Part of a small language model's weights.
Architecture: learned positions, biases, tied embeddings, capped logits.
MLP neurons of a small language model. Each row is named by its layer, matrix (up: input weights) and neuron, and shows model dimensions 64-127. Each number is 50 + 12 x the weight over its row's rms, rounded and kept within 0 to 99.
After each neuron's rows, "fires on" lists the tokens most often at its 100 highest values on Wikipedia text that the model never trained on.

L3.up1447:48 70 50 36 36 31 25 53 60 59 47 53 42 50 82 37 66 53 69 60 73 52 40 35 51 50 59 59 69 47 33 50 30 46 66 35 45 59 53 58 66 63 48 50 46 49 39 56 33 32 54 41 51 30 24 43 59 62 48 47 56 47 75 33
fires on: "ou", "y", "ive", "ant", "ow", " Sy"

L5.up136:49 22 46 50 66 60 53 49 25 43 54 69 60 24 52 59 63 40 52 34 48 69 49 60 38 48 48 52 21 50 47 61 62 70 69 51 81 61 42 55 61 51 51 51 44 56 42 57 59 52 64 58 56 42 46 33 57 48 67 39 50 21 37 72
fires on: "\n"

L3.up1518:38 55 50 52 34 50 38 59 61 57 55 48 54 55 53 32 66 42 44 42 42 52 62 60 38 67 61 34 55 50 67 51 77 32 59 46 41 59 54 50 40 44 41 57 52 72 48 58 21 36 57 67 52 46 49 68 55 52 41 60 42 58 65 39
fires on: " ar", " an", " Ar", "r"

L5.up494:52 47 56 61 48 56 30 50 44 33 52 35 43 47 56 60 68 67 39 56 67 46 46 49 47 68 48 45 70 42 27 56 48 55 42 45 47 38 56 48 44 32 64 40 64 51 35 48 61 40 53 73 40 58 45 62 69 57 52 61 55 43 63 58
fires on: "ra", "ro", "ir", "m", "ans"

L5.up689:50 53 73 56 32 51 19 29 59 32 22 46 47 49 55 50 49 57 53 35 60 25 33 49 50 54 55 68 48 70 40 54 45 74 46 40 38 45 55 54 65 67 52 69 51 33 40 57 62 47 40 48 59 74 31 65 37 51 51 58 41 53 54 46
fires on: "it", "g", "ch", "itt", "k"

L3.up1189:52 46 37 55 38 54 51 76 46 65 46 53 62 52 32 46 59 57 36 44 37 52 47 75 47 63 47 49 54 44 48 77 42 50 36 27 62 56 31 58 79 59 49 67 47 60 50 59 49 52 60 44 26 62 42 59 39 57 62 45 50 51 40 39
fires on: "\n", " Rep", "ak", "v"

L3.up251:45 34 50 36 59 49 56 43 53 48 54 49 53 34 52 48 53 53 55 64 50 55 46 47 57 74 46 62 44 42 55 47 42 25 57 36 48 57 47 30 79 37 43 52 44 51 44 40 43 42 61 35 55 51 51 49 63 55 68 52 35 64 38 52
fires on: "f", " as", " Comm", "h"

L8.up1417:49 73 49 36 52 33 44 60 48 21 44 52 29 62 35 42 64 46 64 41 65 40 49 54 56 39 57 62 60 46 54 58 63 52 60 42 57 35 53 42 31 54 54 41 48 59 57 39 39 41 38 37 47 67 51 68 63 60 54 63 47 55 27 32
fires on: " C", " N", "C"

L8.up1488:50 58 54 34 76 54 47 58 31 64 66 44 35 54 49 65 68 38 54 36 54 66 55 39 30 15 43 43 64 50 51 43 48 48 58 42 41 32 45 62 38 65 44 54 66 59 58 60 56 62 60 21 55 52 44 41 61 44 42 64 35 61 44 50
fires on: " C", "C", "ac", "c", "ic", " Her"

L5.up363:47 37 30 61 54 50 31 34 72 56 51 53 42 53 37 51 33 57 68 62 58 45 56 24 52 58 52 44 48 52 63 53 50 68 41 54 67 41 32 66 54 25 50 43 41 34 68 45 57 56 60 76 44 48 54 55 43 47 66 58 45 75 61 47
fires on: "or", "on", "al", "in", "e"

L3.up1810:55 49 37 37 42 55 30 60 46 62 46 21 63 42 46 37 45 62 52 26 65 69 55 64 41 68 63 51 48 67 60 45 57 44 39 46 55 42 36 46 52 26 54 62 48 45 50 81 51 46 63 39 63 42 45 38 42 45 46 33 58 27 55 56
fires on: "le", "ic", "v", "is", "ir"

L5.up1732:51 48 35 43 61 39 55 33 65 55 51 56 43 51 69 52 45 51 27 51 22 62 55 45 28 58 06 45 34 46 55 59 59 50 33 56 55 37 56 56 10 50 36 48 57 37 29 52 37 44 54 59 56 35 37 57 56 48 49 40 59 65 54 68
fires on: "ie", "on", "et", "er", "'", "and"

L8.up1617:56 59 45 47 54 57 51 65 50 48 27 64 69 35 41 69 65 46 55 63 41 36 38 58 66 47 59 66 38 55 47 54 57 43 40 41 30 47 55 45 54 43 68 42 57 61 79 40 59 40 72 46 37 55 51 59 49 40 55 41 59 58 52 55
fires on: "\n", " w", " N", " g", " G", " in"

L8.up1312:40 59 52 33 54 46 24 72 69 32 44 55 39 37 53 41 37 43 56 49 52 59 59 57 47 40 50 45 35 76 46 58 73 35 38 41 48 45 58 49 42 33 25 35 40 38 65 37 51 43 43 53 64 60 58 77 47 53 72 54 56 65 52 60
fires on: " h", " as", "ess", " where", "t", " e"

L3.up165:46 66 46 66 36 38 26 35 50 56 34 51 37 30 58 67 48 39 45 57 41 52 64 59 58 61 28 62 56 56 41 40 53 54 48 76 45 26 63 56 59 70 67 34 49 57 32 49 40 53 34 33 78 47 47 31 60 51 62 72 43 44 76 30
fires on: " |", ",", ")", " 1", "ing"

L8.up1060:45 24 48 26 52 29 09 49 58 28 37 57 35 44 44 47 37 26 46 35 51 50 45 45 43 33 37 77 42 19 53 55 56 57 47 43 46 48 58 55 37 49 70 54 43 58 47 65 68 49 68 63 56 48 56 59 64 57 42 29 69 49 44 52
fires on: " T", " t"

L3.up1750:32 50 54 39 28 62 52 51 38 43 59 48 40 69 61 31 64 49 32 55 45 45 71 50 74 51 49 23 50 59 60 45 50 63 52 44 43 55 78 50 51 55 68 51 60 44 52 52 71 46 61 54 47 50 52 53 62 53 33 43 70 40 53 32
fires on: "ot", "ust", " not", " (aged", " just", " record"

L8.up263:62 37 58 58 54 51 37 61 44 55 54 56 60 70 46 34 32 26 47 34 58 47 38 41 30 23 83 66 51 45 57 56 16 39 24 57 51 46 57 54 32 49 55 49 28 44 67 47 66 61 48 63 45 67 52 48 48 53 61 29 42 36 52 50
fires on: "em", "us", "el", "ot", " wh", "h"

L3.up1660:23 42 57 21 48 47 63 44 46 51 80 43 47 46 48 50 73 78 50 52 34 41 37 72 59 56 59 35 41 56 49 63 40 51 37 34 37 51 36 62 74 29 39 44 49 46 60 61 36 48 67 36 49 78 42 66 45 32 40 51 51 47 61 29
fires on: "===", " ===", "==", "\n"

L8.up1913:61 51 67 61 27 53 69 47 22 50 32 28 55 71 58 38 73 54 65 58 67 51 49 41 51 45 73 56 38 59 44 40 49 63 25 43 44 16 58 52 36 53 50 42 66 31 39 62 52 50 65 44 38 34 39 51 48 52 62 68 44 60 41 33
fires on: "o", " in", "ro", "l", "h", "el"

L3.up1122:45 53 35 74 49 32 56 59 51 38 55 57 41 67 54 46 49 67 28 55 49 53 44 53 66 39 58 28 43 61 59 71 50 50 68 67 50 38 67 54 62 52 60 64 75 64 45 45 33 25 29 58 40 57 50 72 52 48 54 35 74 44 62 26
fires on: " \"", " the", "s"

L3.up70:57 52 44 46 74 37 54 31 49 51 20 47 68 63 60 54 38 51 63 69 38 76 43 52 56 55 62 62 36 63 46 48 51 53 55 54 55 53 45 51 58 55 50 46 52 23 79 47 43 46 57 66 63 37 50 53 34 75 39 51 61 45 42 47
fires on: " of", "id", "inc", "us", "or", "it"

L5.up1444:37 38 37 38 64 32 61 44 47 39 42 33 40 59 46 68 64 48 58 42 66 55 62 28 71 69 56 34 49 55 44 30 80 48 54 28 49 72 49 39 53 33 42 62 58 63 59 39 37 38 51 45 39 61 48 40 64 67 27 55 53 47 39 58
fires on: "n", "c", "i", "-", "in", "t"

L5.up238:41 81 54 28 51 39 53 29 60 44 37 45 54 43 39 47 55 54 67 54 97 43 53 44 33 63 46 44 40 36 68 53 46 34 51 60 47 55 78 44 40 58 49 51 31 50 54 39 43 58 54 35 47 49 39 62 55 57 46 45 53 50 39 44
fires on: " C", " of", " R", "C", " T", "it"

L8.up699:51 35 51 53 68 47 40 56 68 40 59 52 48 47 52 48 57 37 52 50 72 41 39 60 50 62 68 58 48 55 44 41 73 71 66 46 57 73 56 53 64 39 47 54 50 59 42 42 36 66 59 56 33 65 35 50 44 50 43 52 48 42 23 64
fires on: "–", "c", " became", "\n", " was", "ur"

L3.up860:68 37 47 51 63 53 39 37 44 69 51 57 62 40 60 61 41 48 50 49 57 53 40 70 60 56 48 51 55 40 50 53 43 37 50 39 56 35 30 56 56 39 41 52 45 44 54 59 56 50 42 29 40 51 73 56 54 56 27 33 79 46 50 69
fires on: "\n", ":", "a.", " |", "y."

L3.up21:63 34 70 49 76 43 60 41 51 43 39 70 36 62 42 42 59 53 46 46 54 42 47 62 56 49 53 50 60 47 66 65 40 54 55 16 40 50 45 39 64 48 56 66 38 54 61 45 32 53 67 24 38 43 34 47 59 55 55 48 47 41 64 53
fires on: "==", " =", "===", " ==", "|---|"

L5.up189:53 63 38 58 38 57 47 53 49 48 65 62 29 46 36 36 49 67 55 54 36 43 74 38 65 47 48 45 21 62 59 62 58 62 25 46 79 54 51 49 61 27 35 41 48 43 55 49 61 61 62 57 47 48 62 40 66 64 37 49 30 58 41 76
fires on: "r", "l", "al", "e", "ine", "on"

L8.up1007:41 47 53 31 48 64 36 44 63 72 57 58 48 39 66 44 55 57 63 42 44 45 39 35 65 28 68 49 52 45 52 49 63 62 41 60 47 56 61 75 50 88 55 50 51 30 52 54 53 57 51 60 44 51 39 47 52 57 46 55 35 37 62 55
fires on: " |", "et", "ion", " No.", "ode"

L5.up1276:53 69 37 50 59 66 54 28 53 66 51 50 41 38 58 51 59 57 57 45 42 63 62 46 53 69 28 48 62 56 33 52 68 42 41 40 54 42 57 60 38 45 64 56 44 56 59 55 43 65 39 31 41 56 42 60 43 52 62 73 46 37 24 53
fires on: "en", "l", " ch", "pen", "c", "ant"

L5.up1495:56 41 55 34 43 37 57 42 44 35 55 51 40 57 86 60 52 61 45 35 57 68 56 35 47 60 39 43 67 61 30 53 65 57 47 65 48 41 61 56 62 86 59 40 57 23 50 57 60 31 56 42 42 55 61 27 38 48 56 55 57 47 61 41
fires on: "k", "a", "pl", "l", "p", " pl"

L3.up864:62 52 38 48 62 40 26 70 43 46 63 51 47 36 48 40 37 40 48 57 50 38 51 55 58 63 47 62 52 40 61 39 55 30 52 60 40 60 13 39 54 78 49 69 43 44 51 69 37 62 48 67 68 51 49 46 76 41 49 46 40 41 60 38
fires on: "e", "y", "ar", " |"

L5.up763:62 51 35 79 31 37 67 28 32 66 65 66 57 56 41 53 66 41 54 26 53 50 56 39 59 56 42 36 33 58 41 61 66 49 53 41 56 49 62 38 55 42 60 61 52 41 40 50 68 61 76 20 44 51 62 51 61 73 53 61 35 67 67 58
fires on: "ing", "ed", "es", "hed", "s"

L3.up715:57 37 55 38 55 88 43 46 60 51 61 33 46 59 46 52 49 61 32 36 29 41 57 60 46 46 43 62 35 65 60 49 57 58 63 42 56 45 53 37 48 57 69 46 60 37 77 61 29 52 41 46 32 57 90 54 65 80 39 62 36 66 40 61
fires on: "ter", " ag", " be", "and", "or", "er"

L3.up1246:63 14 68 47 69 57 45 44 30 47 39 54 71 44 54 57 38 56 41 33 52 56 60 58 34 33 65 62 58 46 69 55 50 44 68 50 47 47 47 58 49 58 65 71 49 34 47 51 61 50 42 47 50 52 55 60 50 38 46 57 52 36 34 58
fires on: " ", "\n", "s.", " M", "m"

L3.up704:44 40 63 55 42 61 47 45 53 63 40 63 77 46 54 46 29 59 49 58 67 32 59 42 44 38 46 76 38 37 43 59 36 47 42 39 49 54 41 57 54 51 41 56 50 44 63 44 58 73 49 71 23 53 43 37 45 74 50 54 53 32 51 59
fires on: "ot", "em", "el", " Film", " U"

L3.up1506:43 54 59 48 58 60 45 45 34 52 58 39 55 57 52 59 56 60 40 58 35 34 57 41 43 65 54 43 55 55 49 38 55 50 42 66 41 49 42 66 47 06 78 59 42 25 49 79 72 57 41 35 57 41 48 52 47 25 66 40 55 49 50 33
fires on: "o", "is", "le", "as", "un", "x"

L5.up1184:40 46 66 67 45 41 42 32 49 69 57 39 32 45 64 51 54 37 66 45 44 50 52 56 56 51 63 58 39 74 52 36 55 42 43 70 55 49 54 70 45 48 63 55 60 39 46 43 31 58 33 60 48 51 43 39 44 62 33 77 46 47 60 33
fires on: " |", "%", " 6", " 1", "id", "m"

L8.up110:68 53 44 45 61 33 44 49 39 58 39 56 32 58 49 51 45 61 45 33 45 59 32 44 62 56 36 53 54 67 42 49 60 53 48 66 28 38 18 58 31 71 73 59 61 60 44 55 50 43 56 45 57 67 69 38 37 64 59 66 58 28 47 62
fires on: " R", "ar", " a", "l", "d", "k"

L3.up1603:44 54 49 57 40 28 43 45 81 39 75 44 61 51 44 58 49 59 50 44 42 60 63 45 63 69 60 70 67 46 44 38 47 56 42 60 63 48 54 45 51 47 67 19 52 38 51 53 54 52 60 54 39 62 54 51 44 53 65 42 41 46 50 58
fires on: "ate", "ly", "id", "ary", "ter"

L3.up559:44 53 51 36 41 42 65 63 44 45 51 30 49 28 31 41 65 57 54 51 47 46 35 67 54 51 39 55 41 33 63 57 66 54 38 59 59 45 60 60 63 35 58 34 58 53 59 42 59 50 64 50 28 60 29 62 55 60 41 45 61 30 53 60
fires on: "\n", "."

L5.up139:53 32 46 59 48 42 41 64 37 51 59 41 52 43 32 55 64 54 73 53 56 47 57 33 50 49 45 50 42 60 45 44 34 58 74 49 53 45 52 59 51 19 58 26 58 71 44 57 58 57 64 44 55 71 33 43 52 62 59 69 55 57 64 55
fires on: " to", "ist", " ch", "ot", "ian", "er"

L3.up327:25 56 37 48 61 55 56 61 49 53 44 61 65 42 37 59 41 38 47 73 33 57 40 57 62 53 41 46 52 62 51 61 45 66 52 46 54 53 31 35 53 51 48 65 36 34 53 53 56 49 34 45 44 54 55 23 83 77 57 35 43 46 54 69
fires on: "les", "ir", " Port", "ord", " Cap", "ier"

L3.up1766:52 54 47 39 58 41 68 45 29 59 59 31 55 64 48 46 43 28 50 66 57 53 56 57 53 49 53 37 43 36 63 59 37 67 60 71 44 53 65 61 53 40 42 54 34 49 45 61 42 55 29 56 68 44 52 37 63 25 46 63 37 45 36 44
fires on: "e", "es", "ays", "ens", "s", "oc"

L3.up1633:74 56 50 57 46 58 25 62 72 59 50 44 36 34 51 37 61 46 44 47 31 56 69 52 48 46 53 52 58 35 54 45 39 35 36 60 54 64 29 51 48 59 44 54 32 54 50 58 54 68 48 51 50 40 51 58 63 35 40 52 39 49 77 40
fires on: "y", "on", "e", "ather", "el"

L5.up764:43 35 53 48 23 33 59 44 52 42 40 45 63 60 59 69 53 59 44 20 62 47 57 40 39 35 43 52 68 47 43 63 62 63 50 41 50 42 66 70 48 70 37 40 38 64 40 36 49 61 51 50 34 40 68 51 45 66 38 43 48 36 39 64
fires on: "ad", "w", "reen", "f", "in", "im"

L5.up433:74 73 53 47 81 35 40 52 42 66 54 43 47 56 58 36 65 51 34 52 53 54 70 49 48 62 49 61 50 42 22 50 52 26 39 52 76 52 37 36 22 47 62 36 46 68 47 56 43 50 76 22 49 47 43 74 29 54 45 37 58 35 48 51
fires on: "\n", "l", " R", " 0", ":", "c"

L3.up397:59 56 73 59 38 53 61 48 31 54 47 39 57 59 39 53 65 49 70 63 61 31 51 46 57 50 37 62 33 41 30 52 69 45 44 41 71 48 60 60 43 38 56 49 39 61 39 66 36 52 67 45 33 54 35 34 44 66 48 59 44 52 56 61
fires on: " Co", "che", " Che", ".5", " co", "u"

L3.up1071:56 64 45 43 54 46 40 58 53 62 45 54 51 45 51 36 68 43 49 54 56 55 51 48 35 79 62 52 54 65 38 50 23 35 62 81 57 60 44 58 56 56 49 26 50 45 34 51 52 52 43 61 76 51 42 46 63 56 51 66 42 37 66 51
fires on: "ow", "us", "ain", "ong", "ing", "y"

L5.up1199:92 34 49 37 45 63 48 42 41 68 57 56 67 61 38 40 46 42 31 38 43 69 56 61 48 41 53 56 40 48 52 48 45 52 45 28 64 51 30 45 58 54 65 59 41 47 58 58 60 54 53 60 47 51 57 50 44 60 66 42 71 29 28 71
fires on: "\n", " 3", " 1"

L3.up551:42 55 64 41 51 48 52 64 52 43 25 50 38 70 41 79 67 55 50 26 44 48 57 54 46 40 66 63 54 42 85 44 60 42 43 61 42 57 62 50 36 27 44 61 57 65 56 60 40 44 46 33 60 59 42 61 56 57 62 33 55 73 35 28
fires on: "ac", " ag", " Ag", " Reg", "iv", " fac"

L8.up335:47 44 51 62 67 49 50 48 51 41 38 54 48 30 49 56 38 25 51 49 56 52 62 61 46 27 23 57 44 58 40 60 53 47 53 51 52 61 42 48 52 53 54 39 33 68 71 72 43 38 67 40 55 46 52 47 61 70 48 44 50 44 50 34
fires on: " f", " t", "er", "im", "iz", " m"

L5.up794:65 55 47 71 47 49 51 56 53 68 54 33 30 35 59 34 67 56 55 68 41 35 59 42 47 47 62 28 47 62 65 52 54 52 35 60 50 64 53 60 48 51 47 50 39 40 47 35 55 41 53 57 45 65 65 38 59 57 51 27 61 70 50 70
fires on: "er", "te", "or", "b", "l", "r"

L5.up9:62 20 59 54 55 41 54 50 21 38 35 48 64 59 51 33 39 40 45 43 34 61 39 84 50 63 46 36 56 44 38 55 41 60 47 52 52 51 56 62 56 35 31 39 41 53 77 56 52 52 66 52 75 46 30 47 55 22 42 37 45 59 60 46
fires on: "ov", "es", "k", "i", "e", "uc"

L3.up964:32 60 54 50 62 44 41 59 47 55 50 54 67 49 66 67 52 64 64 51 57 09 49 44 39 54 46 40 47 52 38 39 47 50 54 41 29 29 34 35 51 47 74 59 34 28 71 67 32 42 63 48 82 50 56 61 74 40 48 51 37 40 60 50
fires on: "ing", "iv", "it", "ed", "ant", "as"

L3.up1721:50 55 37 52 41 47 29 49 44 64 54 49 36 54 60 51 54 64 76 75 36 62 71 40 22 52 51 48 60 61 62 56 45 46 55 62 55 61 41 49 44 72 37 48 38 46 60 47 55 44 50 54 51 72 64 40 52 64 47 56 49 43 42 44
fires on: "te", "e", "b", "l", "al", "ine"

L5.up227:58 45 55 61 44 49 67 64 40 36 52 75 50 49 59 48 54 60 34 68 47 64 51 48 45 52 54 66 39 56 34 81 61 59 83 44 49 56 50 36 41 44 65 46 50 58 61 59 58 24 46 73 69 64 49 65 52 55 52 36 75 64 41 52
fires on: " for", " on", " \"", " to", " of", " in"

L5.up160:33 57 54 44 60 36 62 72 58 57 46 42 69 72 55 67 47 35 48 29 48 35 53 32 47 42 41 59 35 58 40 47 62 49 46 42 58 47 47 51 47 42 48 46 69 61 52 51 27 45 63 58 48 43 52 35 60 46 51 47 56 19 41 74
fires on: "ing", "in", "olog", "et", "ied", " of"

L5.up719:26 39 65 56 58 40 52 60 48 56 56 56 45 30 58 41 54 24 45 36 60 45 48 35 60 42 48 46 45 43 40 53 30 51 35 66 44 56 70 40 61 75 56 68 43 71 69 35 45 43 46 35 29 51 62 46 81 48 47 77 51 34 55 61
fires on: "ab", " Lab", "av", "ire"

L3.up369:52 31 39 39 41 53 68 35 47 55 66 38 57 59 58 52 53 35 44 41 36 46 54 57 51 74 36 40 42 50 46 55 46 52 66 53 67 53 47 53 54 41 75 24 50 59 49 63 61 37 57 55 28 55 51 63 55 60 32 56 67 42 37 71
fires on: "\n"

L5.up1134:59 42 67 51 48 31 50 49 30 61 60 45 34 35 77 35 55 58 09 54 54 40 36 44 57 56 59 46 35 60 53 54 26 54 66 61 74 37 61 39 50 52 55 50 29 35 41 73 55 54 42 47 50 43 47 67 69 54 51 62 52 57 52 39
fires on: "g", "re", "m", "b", " cre", " leg"

L3.up1524:54 37 55 36 38 44 36 23 57 50 56 54 73 49 56 40 55 59 47 42 53 61 55 40 53 44 44 32 57 49 63 47 31 54 26 55 46 46 43 45 52 60 36 61 51 50 39 61 55 42 58 55 55 43 57 53 37 44 63 46 47 56 76 50
fires on: "un", "il", "av", "w", "aw", "uk"

L3.up506:22 45 22 45 46 47 65 50 45 23 59 54 46 45 48 41 51 58 55 50 55 61 40 29 57 49 57 40 52 71 61 30 46 46 59 80 40 44 45 44 52 65 59 56 63 48 64 64 29 67 63 57 49 63 73 62 35 61 45 43 54 53 58 43
fires on: " of", ",", " Californ", "y,", "ia,", " States"

L3.up1668:58 62 68 56 45 46 58 59 54 53 43 64 43 69 53 60 45 31 55 50 57 46 44 33 57 52 56 41 66 44 45 53 46 48 33 47 46 62 52 50 41 39 31 38 30 55 55 69 37 24 39 29 66 57 55 63 64 53 56 63 41 40 49 51
fires on: "ine", "per", "ire", "ing", "ph", "F"

L5.up1161:32 38 56 56 48 55 50 48 59 51 33 55 42 61 44 69 54 66 58 57 62 51 53 57 45 25 51 49 42 68 63 54 54 77 63 53 38 43 68 31 70 63 66 48 45 45 47 52 71 46 49 47 47 70 46 60 38 38 32 43 43 46 55 68
fires on: "x", "g", "k", "b", "C", "inn"

L5.up1692:48 61 36 41 51 52 37 68 17 58 50 43 55 64 46 22 52 46 52 44 69 46 34 66 49 52 49 37 35 58 49 46 34 39 55 64 32 34 35 47 18 49 74 32 71 37 54 77 47 74 44 46 45 45 49 40 37 47 72 55 49 47 53 44
fires on: "l", "ro", "fl", " eff", "amp", "r"

L3.up1207:47 50 51 31 57 29 48 48 41 62 66 54 51 54 47 52 46 45 54 53 60 42 49 35 53 52 52 56 36 33 51 56 42 46 40 45 44 52 41 49 32 62 30 44 58 59 46 43 43 72 58 30 55 56 35 65 48 37 53 65 56 56 40 76
fires on: " Sc", " sh", "ic", " sc", "c"

L3.up1730:68 45 37 33 25 48 71 78 58 55 53 37 80 45 36 30 43 52 72 49 51 38 51 40 49 44 33 69 41 51 52 64 44 54 55 51 37 62 45 70 65 38 47 29 44 32 51 63 58 48 40 46 64 47 37 67 23 49 57 50 51 62 57 54
fires on: "ing", "ed", " W", " F", "ite", " Wh"

L5.up391:46 54 46 50 52 25 66 66 51 39 53 58 46 33 43 55 55 54 52 67 55 66 62 55 30 48 75 82 42 67 51 50 60 37 59 57 46 52 69 32 52 38 50 45 44 47 49 47 48 16 44 68 56 33 34 55 63 52 70 37 61 53 64 60
fires on: " in", " ent", " im", "ess", "ward", " as"

L3.up884:77 41 57 61 38 29 50 42 55 58 46 64 25 35 61 55 53 69 40 64 49 52 54 50 53 40 63 45 48 52 43 64 64 44 34 65 48 28 60 32 46 53 60 43 33 55 66 52 69 56 28 47 40 41 50 51 78 81 31 37 35 61 66 59
fires on: " re", "in", "re"

L8.up489:52 23 46 55 40 23 31 69 46 37 26 64 36 66 69 49 36 47 53 61 47 54 71 57 58 33 62 50 50 58 55 48 32 27 50 60 51 62 43 56 36 60 43 66 46 57 40 47 22 45 39 49 55 66 45 72 55 47 43 51 71 26 74 39
fires on: " W", "s", "r", "W"

L5.up1866:59 45 63 48 60 60 69 71 30 56 42 32 42 53 19 66 51 56 40 53 29 74 46 44 61 43 47 61 57 56 48 59 44 62 46 60 51 52 39 43 55 47 45 43 79 38 47 54 49 46 45 53 49 59 44 46 57 55 49 42 52 59 38 37
fires on: " de", " ob", " Is", "ys", " imp", "-"

L5.up376:44 56 28 29 79 41 42 53 42 45 51 35 45 63 63 45 54 73 50 46 53 35 55 54 63 41 50 53 56 28 50 50 56 43 42 50 47 31 53 49 59 17 56 52 41 43 56 54 42 30 44 42 69 34 41 43 56 62 52 73 74 39 66 54
fires on: "t", "it", "ing", "ed", "al", "ist"

L3.up1556:44 35 45 25 52 44 47 70 27 50 58 45 53 50 51 51 53 67 31 55 43 42 72 43 47 52 39 52 65 32 56 61 49 44 35 62 28 42 57 49 58 54 46 67 31 47 68 52 40 44 42 46 57 50 36 61 54 30 70 48 49 55 57 59
fires on: "il", "w", "ast", "al", "ep", "ed"

L5.up547:50 33 56 61 66 47 51 36 54 63 46 49 52 47 44 66 65 48 54 50 52 49 52 38 42 48 47 59 43 58 35 53 50 45 29 69 55 37 50 34 39 53 53 54 26 59 56 57 63 50 71 49 53 40 48 44 53 70 36 30 47 50 28 47
fires on: "re", "s", "os", "du", "ir", "l"

L5.up1648:67 44 57 35 47 50 59 54 62 25 55 18 50 41 48 56 51 51 47 52 50 54 50 74 35 50 54 34 71 36 52 55 86 44 40 53 40 47 43 50 57 56 30 43 33 37 82 53 44 51 47 48 49 42 67 49 46 24 56 37 81 56 67 54
fires on: "w", "y", "k", "X", "b", " k"

L8.up338:46 52 47 47 62 39 47 48 62 29 41 20 46 33 50 66 37 39 44 53 54 85 45 36 61 43 42 54 43 59 42 53 41 53 46 28 57 60 46 52 55 37 55 71 56 36 68 41 41 53 53 37 56 56 54 24 47 86 48 44 52 34 58 62
fires on: "-", ",", " the", " |", "t"

L8.up80:24 61 36 43 58 37 61 58 54 49 21 71 45 57 51 44 52 48 43 64 43 44 40 48 59 70 40 46 53 54 42 48 47 51 52 38 51 48 26 65 63 69 55 55 75 45 71 61 37 35 68 54 45 68 59 44 43 39 38 48 57 64 34 57
fires on: " of", ",", " at", "ie"

L3.up1148:45 50 53 59 55 18 50 46 32 43 48 43 64 61 51 49 63 48 58 50 58 33 53 77 67 32 32 54 37 52 54 42 49 49 51 53 60 53 72 37 64 65 62 48 59 63 80 38 70 32 60 59 41 57 65 53 52 69 55 39 63 48 72 66
fires on: "ast", "pt", " just", "est", " new", " than"

L8.up1561:60 45 39 63 49 40 52 46 57 25 76 48 54 31 69 32 47 59 51 56 69 49 34 49 40 48 37 43 42 63 37 68 49 39 45 69 46 59 59 44 43 60 32 76 61 45 86 77 33 51 54 41 34 56 56 70 55 45 36 41 62 31 63 41
fires on: " in", " the", "-", " t", "ed", " of"